Weights of a small transformer language model.
Architecture: LayerNorm before each block, learned positions, tied embeddings.
Training: 410M tokens, 6257 steps.
MLP neurons of a small language model. Each row is named by its layer, matrix (down: output weights) and neuron, and shows model dimensions 80-175. Each number is 200 + 40 x the weight over its row's rms, rounded and kept within 0 to 999.
Before each neuron's rows, "fires before" lists the tokens most often just after its 100 highest values on Wikipedia text that the model never trained on.

fires before: "ute", "u", "30", "in", "ut", "g"
L16.down832,270,235,222,156,116,201,196,202,271,167,184,156,153,202,251,220,200,241,228,159,158,237,258,120,204,252,234,268,141,172,218,177,217,236,115,202,282,176,255,217,185,244,228,211,219,257,232,234,158,194,181,167,189,176,114,227,198,256,321,184,241,159,219,182,203,200,183,241,165,221,288,220,152,276,182,197,176,197,201,145,183,210,223,184,150,230,163,241,186,173,192,198,183,148,206,209

fires before: ",", " 19", " and", ")", " ("
L11.down707,133,169,140,181,223,211,198,147,225,215,152,183,198,207,210,232,264,174,210,285,241,177,200,186,237,236,219,246,146,283,233,280,265,177,189,203,182,276,196,249,240,202,207,140,172,221,230,210,158,252,173,199,196,146,321,220,173,194,206,195,182,102,218,264,293,239,192,162,156,216,236,167,198,182,237,200,155,209,130,292,175,161,246,196,258,200,198,183,132,222,226,282,194,180,177,173

fires before: "s", "y", "ed", "ce", " by"
L9.down598,222,201,178,177,194,108,192,186,190,241,216,259,201,246,207,208,220,198,150,132,223,160,201,145,238,218,239,170,244,258,197,160,230,197,175,214,240,241,226,166,154,329,155,203,201,185,244,259,167,209,212,174,220,200,254,181,243,204,189,237,257,237,208,269,240,221,204,231,201,200,156,278,202,250,140,185,216,143,173,241,249,229,216,155,230,269,172,154,171,228,128,237,157,170,114,277

fires before: "."
L17.down780,159,321,171,226,180,158,191,202,241,208,138,267,198,206,192,185,221,186,155,233,157,224,169,181,158,250,210,157,306,155,256,164,324,191,134,210,248,105,159,215,161,243,207,188,131,213,202,208,240,134,275,248,205,134,133,233,222,231,177,255,162,223,222,227,155,220,248,202,129,176,278,228,267,160,270,259,202,169,174,174,234,144,187,224,189,219,237,237,206,216,176,234,154,177,178,232

fires before: ")", "s", "r", "),"
L16.down192,267,187,201,196,237,205,210,166,205,172,210,165,155,158,242,229,179,113,213,148,190,208,237,220,234,200,242,223,260,240,172,207,200,243,277,195,217,243,142,107,225,158,245,227,185,260,279,154,150,262,194,125,203,172,204,230,199,254,242,242,153,295,243,177,202,197,230,166,174,206,172,190,175,185,157,228,198,204,199,253,218,294,137,250,217,235,211,146,67,175,259,166,177,177,139,192

fires before: "ur", "ure", "ve", "e", "ment", "ain"
L17.down34,195,221,210,194,224,196,253,179,252,215,126,168,233,250,278,292,196,179,123,218,172,256,160,218,94,190,275,192,183,223,187,187,194,128,214,147,203,222,224,259,174,248,168,232,194,225,205,203,203,219,206,160,142,208,267,155,174,144,251,200,191,247,194,207,261,239,265,245,220,234,161,249,190,224,145,202,175,238,181,185,170,253,362,230,215,251,219,192,200,194,187,242,198,217,179,143

fires before: "le", "ri", "d", "mp", "er"
L9.down944,229,181,251,228,251,207,226,181,229,170,230,189,216,180,168,197,223,226,162,193,145,244,199,180,147,89,163,234,210,216,170,204,141,163,182,201,242,173,155,167,214,192,210,218,133,345,222,141,240,229,247,196,106,208,159,218,222,167,215,191,222,208,175,205,236,153,207,182,302,234,208,253,173,235,170,120,223,191,197,191,175,180,254,207,150,160,188,185,246,168,198,170,218,180,202,182

fires before: "\n", ")", " (", " (1", " –"
L2.down80,195,263,224,124,143,162,210,251,192,200,200,206,221,176,163,185,167,255,212,236,199,150,238,188,138,204,250,205,201,182,206,269,96,145,169,180,213,205,204,215,277,192,217,262,203,182,211,261,256,256,179,180,141,194,218,236,220,170,223,193,136,184,149,123,233,219,139,190,143,163,228,225,187,207,147,215,147,201,84,134,203,185,177,206,236,113,206,189,216,171,212,190,159,246,191,137

fires before: " |", "ing", "e", ":"
L16.down814,135,237,291,160,213,161,257,86,182,179,166,224,230,174,188,244,172,172,205,191,259,236,187,188,240,237,222,185,190,193,164,128,224,223,191,255,187,160,214,194,246,75,196,253,269,214,200,228,192,128,207,187,191,165,187,176,142,204,217,222,208,228,145,220,260,276,190,237,225,170,246,164,200,254,189,258,240,204,155,206,265,202,268,241,207,177,157,227,196,230,150,174,207,150,186,213

fires before: "n", "t"
L4.down119,249,157,212,145,205,203,206,240,238,286,150,187,247,179,249,231,138,152,146,194,180,227,207,234,223,240,266,250,228,291,188,255,182,246,236,175,163,136,220,182,146,170,234,169,134,194,295,196,178,138,199,147,190,185,153,216,137,230,183,223,228,275,146,288,249,155,196,144,151,185,229,201,180,264,180,186,98,182,181,197,270,215,241,129,216,187,172,249,173,241,240,212,166,198,236,234

fires before: ".", ",", " and"
L16.down545,176,231,233,181,253,154,126,170,288,233,226,134,182,154,248,143,226,260,117,227,201,151,204,240,140,215,180,210,200,195,269,208,196,222,200,238,238,211,221,123,181,200,233,193,243,156,164,251,238,202,185,225,226,218,193,218,208,146,200,195,201,202,204,225,157,188,168,261,211,197,202,157,174,161,188,200,198,199,154,231,221,313,370,188,261,243,177,215,299,202,239,185,119,258,160,221

fires before: "y", "al", "ine", "et", "t", "ation"
L9.down6,257,197,166,278,223,206,201,202,211,138,223,199,233,279,192,204,226,154,186,190,183,203,144,178,245,184,180,205,232,247,186,240,192,232,124,213,241,138,183,257,188,190,215,179,227,229,223,253,54,269,205,229,157,186,205,253,248,145,199,286,196,234,234,155,200,185,214,237,162,166,212,220,218,127,240,207,163,247,174,227,193,182,138,212,180,244,156,209,176,255,209,282,153,231,138,115

fires before: " of", "ic", "y", " in", "ner", "s"
L16.down513,201,206,212,260,201,215,231,211,213,194,188,253,227,207,236,159,167,168,175,137,179,208,212,175,225,156,202,125,201,150,237,214,137,193,230,237,210,226,226,175,162,237,176,210,164,234,268,224,194,250,230,254,224,118,217,216,173,227,185,253,175,203,148,287,161,191,190,277,119,213,239,239,132,224,129,173,215,206,219,165,224,157,200,204,251,251,253,175,179,216,94,200,224,239,196,259

fires before: "al", "ation", "a", "et"
L17.down886,195,155,214,215,241,225,176,312,209,205,181,172,239,210,158,170,156,148,170,209,257,208,263,190,211,208,195,150,199,106,264,218,188,202,181,292,204,180,217,242,192,144,175,239,216,158,234,126,201,212,145,196,172,257,177,182,178,175,118,261,179,171,149,233,206,198,219,97,175,135,180,194,200,218,244,189,229,149,200,210,248,227,145,203,163,162,157,193,241,209,173,248,209,183,230,310

fires before: ",", " and", " |"
L17.down160,163,263,164,195,194,211,168,233,226,170,175,183,173,155,165,276,224,123,300,207,188,213,207,210,213,180,213,194,225,252,272,216,202,210,139,224,237,212,179,213,297,170,168,172,219,230,239,235,156,207,163,179,240,174,167,224,139,282,203,147,157,143,200,198,126,176,250,186,252,195,196,182,148,152,137,166,234,261,170,204,105,239,257,224,159,245,202,168,183,174,142,181,216,217,217,226

fires before: "s", " of", "y", "ic", "ical", "ies"
L17.down37,208,204,210,205,199,166,158,201,249,192,239,191,200,171,157,239,224,120,195,201,187,181,235,198,152,243,187,151,205,148,216,208,199,148,154,244,184,174,243,319,230,222,114,252,174,160,206,215,260,166,208,224,258,156,206,206,277,201,239,131,246,167,149,168,149,204,169,141,173,266,206,130,249,216,156,221,212,211,207,223,156,278,269,227,232,195,234,185,183,152,199,233,199,110,100,205

fires before: " |", "\n", "†", ";", " (", " (1"
L17.down946,157,230,203,111,189,214,233,169,188,173,131,181,240,198,229,178,169,190,259,251,169,205,259,127,241,176,242,176,205,223,216,131,186,259,202,157,174,157,180,170,219,174,222,253,189,244,171,157,205,263,159,264,180,293,280,181,147,274,184,176,197,130,166,179,284,275,176,251,232,227,251,110,175,218,200,198,205,164,181,205,169,278,298,294,152,200,171,186,249,211,158,159,289,153,174,184

fires before: " of", "==", "n", "s", " "
L17.down449,251,161,158,208,152,219,164,201,182,279,175,210,257,197,135,301,233,190,170,256,121,187,187,238,190,217,254,165,177,196,184,180,224,219,182,175,101,227,235,166,212,241,225,171,235,156,218,94,196,181,216,248,258,142,154,239,160,82,226,196,173,270,164,155,218,146,186,218,222,158,268,191,229,139,185,150,161,147,216,219,174,166,232,225,211,229,236,236,197,155,170,245,165,241,204,267

fires before: "ation", "al", "ate", "ally", "ations", "ity"
L16.down289,276,188,190,214,235,197,104,162,239,121,179,176,200,207,181,235,138,171,222,183,162,178,208,197,198,182,185,252,245,184,217,206,199,196,170,184,221,220,235,147,183,177,174,227,180,235,177,188,187,180,165,195,223,196,206,193,216,162,229,194,212,207,239,284,209,202,222,175,200,123,206,195,171,240,217,138,226,140,168,211,226,155,282,203,221,289,203,204,205,183,151,270,177,273,209,239

fires before: " to", ",", ".", " by", "1", " in"
L16.down849,179,296,292,230,161,244,222,156,245,216,227,169,174,167,249,223,252,194,183,181,202,165,247,157,149,217,218,183,160,233,214,249,213,149,199,146,159,243,131,141,95,263,147,190,201,200,198,146,142,211,253,246,236,234,130,272,178,152,176,223,150,137,194,222,177,159,245,120,200,209,231,183,231,199,239,250,239,191,205,202,196,243,331,137,174,230,163,187,206,235,150,193,223,239,221,140

fires before: ")", "),", " and", "=="
L16.down402,235,241,158,225,112,194,217,187,160,188,200,170,202,135,227,267,201,150,273,213,230,201,173,206,199,162,195,143,160,286,171,168,160,232,239,185,183,260,217,164,197,176,259,196,279,177,261,218,170,211,209,206,256,150,260,185,214,134,266,87,219,250,274,89,153,190,168,176,232,217,234,153,233,252,194,203,193,242,200,257,189,197,299,236,110,204,190,214,204,194,238,162,250,207,186,221

fires before: "o", "ent", "ant", "|", "ly", "ate"
L17.down502,248,192,231,192,204,173,154,160,260,201,171,132,203,225,109,227,237,214,197,190,263,293,220,167,156,177,156,171,271,193,189,202,267,166,223,192,266,186,214,265,258,233,159,194,239,218,121,212,160,238,221,295,219,205,145,183,178,221,175,203,194,218,231,216,212,185,187,137,244,179,248,198,201,232,270,196,114,219,136,184,240,144,256,245,225,135,209,222,209,177,183,174,203,221,281,169

fires before: "t", "ter", "ro", "ne"
L17.down399,214,221,157,207,247,306,219,170,153,206,184,150,203,128,154,190,208,164,179,182,197,197,175,189,134,224,230,235,269,198,171,174,208,218,120,229,99,238,211,169,182,181,150,164,126,199,253,212,146,125,167,132,212,188,276,216,220,253,137,212,215,236,175,211,245,246,147,156,148,180,232,240,187,173,228,216,181,173,265,178,176,209,244,221,219,198,233,163,259,114,182,180,166,201,219,142

fires before: " ", " (", " M", ".", "'"
L16.down637,163,229,223,269,149,233,241,186,212,225,205,175,148,277,202,122,245,268,156,171,181,202,177,218,195,207,229,229,212,230,163,200,267,189,157,237,177,207,214,198,212,147,199,128,192,244,244,169,200,178,251,168,188,108,272,167,154,189,191,233,124,253,177,259,245,212,204,217,159,212,214,173,205,195,147,210,212,138,227,229,171,229,348,200,172,133,171,161,284,177,209,192,196,118,191,212

fires before: "s", "t", "st"
L2.down910,178,160,204,221,261,218,183,246,182,207,130,185,199,210,208,220,198,236,160,208,211,201,218,222,199,76,231,224,193,228,172,229,196,205,181,167,190,136,152,164,209,187,199,134,170,192,155,259,175,270,219,188,213,193,214,184,182,229,212,201,228,173,209,220,190,272,220,237,137,223,267,176,136,250,136,242,234,179,252,198,197,126,222,195,201,172,218,295,166,182,204,234,194,246,223,233

fires before: ".", ",", " and"
L17.down625,181,213,248,183,194,191,212,164,222,186,208,252,259,146,217,243,197,262,214,239,143,161,228,225,161,181,127,188,164,319,227,183,261,158,207,127,192,243,221,85,165,138,147,230,255,229,262,161,188,186,153,214,160,139,128,220,215,126,149,160,150,234,240,261,193,265,162,131,237,126,193,184,215,133,155,239,213,146,174,170,202,219,281,257,143,223,195,197,272,196,231,209,195,152,189,209

fires before: "or", "es", "e", "red", "ers", "la"
L10.down927,195,170,215,244,137,183,219,188,210,232,150,207,133,140,182,161,179,170,240,204,194,142,241,219,241,196,198,200,183,232,258,236,141,233,261,234,251,231,196,154,147,230,249,195,237,183,219,203,235,160,160,191,165,173,203,307,156,198,231,203,158,161,188,219,209,259,234,183,218,230,49,252,270,154,188,194,173,216,242,173,219,229,198,188,254,253,154,168,232,248,140,124,214,84,218,198

fires before: "s", "ic", "ker", "li"
L11.down541,214,189,193,302,258,164,218,196,232,201,199,245,217,170,210,218,190,196,160,233,205,205,98,317,178,225,190,251,171,200,264,174,256,282,171,234,171,149,236,166,196,219,169,154,185,190,237,231,147,161,214,158,193,165,202,149,240,193,209,213,200,130,267,252,206,285,171,195,212,200,246,286,248,213,155,233,130,239,150,187,180,151,137,156,248,208,202,199,198,236,211,112,197,161,288,240

fires before: " |"
L17.down252,190,153,297,172,314,183,199,228,148,164,186,156,131,301,181,166,203,247,170,219,136,203,232,196,153,220,187,232,244,108,194,182,227,214,207,123,246,203,211,230,241,161,182,253,233,214,188,190,240,185,214,155,196,206,227,182,284,244,225,221,149,179,199,199,288,224,233,200,238,289,218,218,219,233,183,247,208,221,189,215,162,165,294,216,225,235,253,209,141,212,183,225,171,137,213,234

fires before: "s", "at", "al"
L17.down743,105,171,138,192,213,276,205,190,219,189,159,117,249,241,175,216,142,225,176,214,280,205,284,242,292,139,247,285,221,211,248,267,84,216,184,184,201,230,222,160,186,152,151,205,241,258,238,230,149,262,226,175,237,213,240,166,215,163,201,180,175,133,229,215,236,189,170,113,147,165,220,176,192,225,187,183,187,187,218,210,197,140,271,208,193,239,222,138,183,212,156,170,73,206,253,197

fires before: "ence", "al", "ity", "ent", "ia", "ical"
L8.down697,219,174,160,191,266,210,198,186,170,163,165,190,179,190,211,230,139,165,237,128,230,224,155,187,207,239,227,235,215,195,237,203,219,209,138,178,127,210,247,240,185,183,282,180,205,265,162,164,220,181,227,190,168,238,180,223,162,132,210,197,221,238,151,198,169,181,168,214,199,246,219,204,212,171,219,196,207,248,166,193,174,302,125,253,221,213,219,173,204,170,203,172,216,203,218,215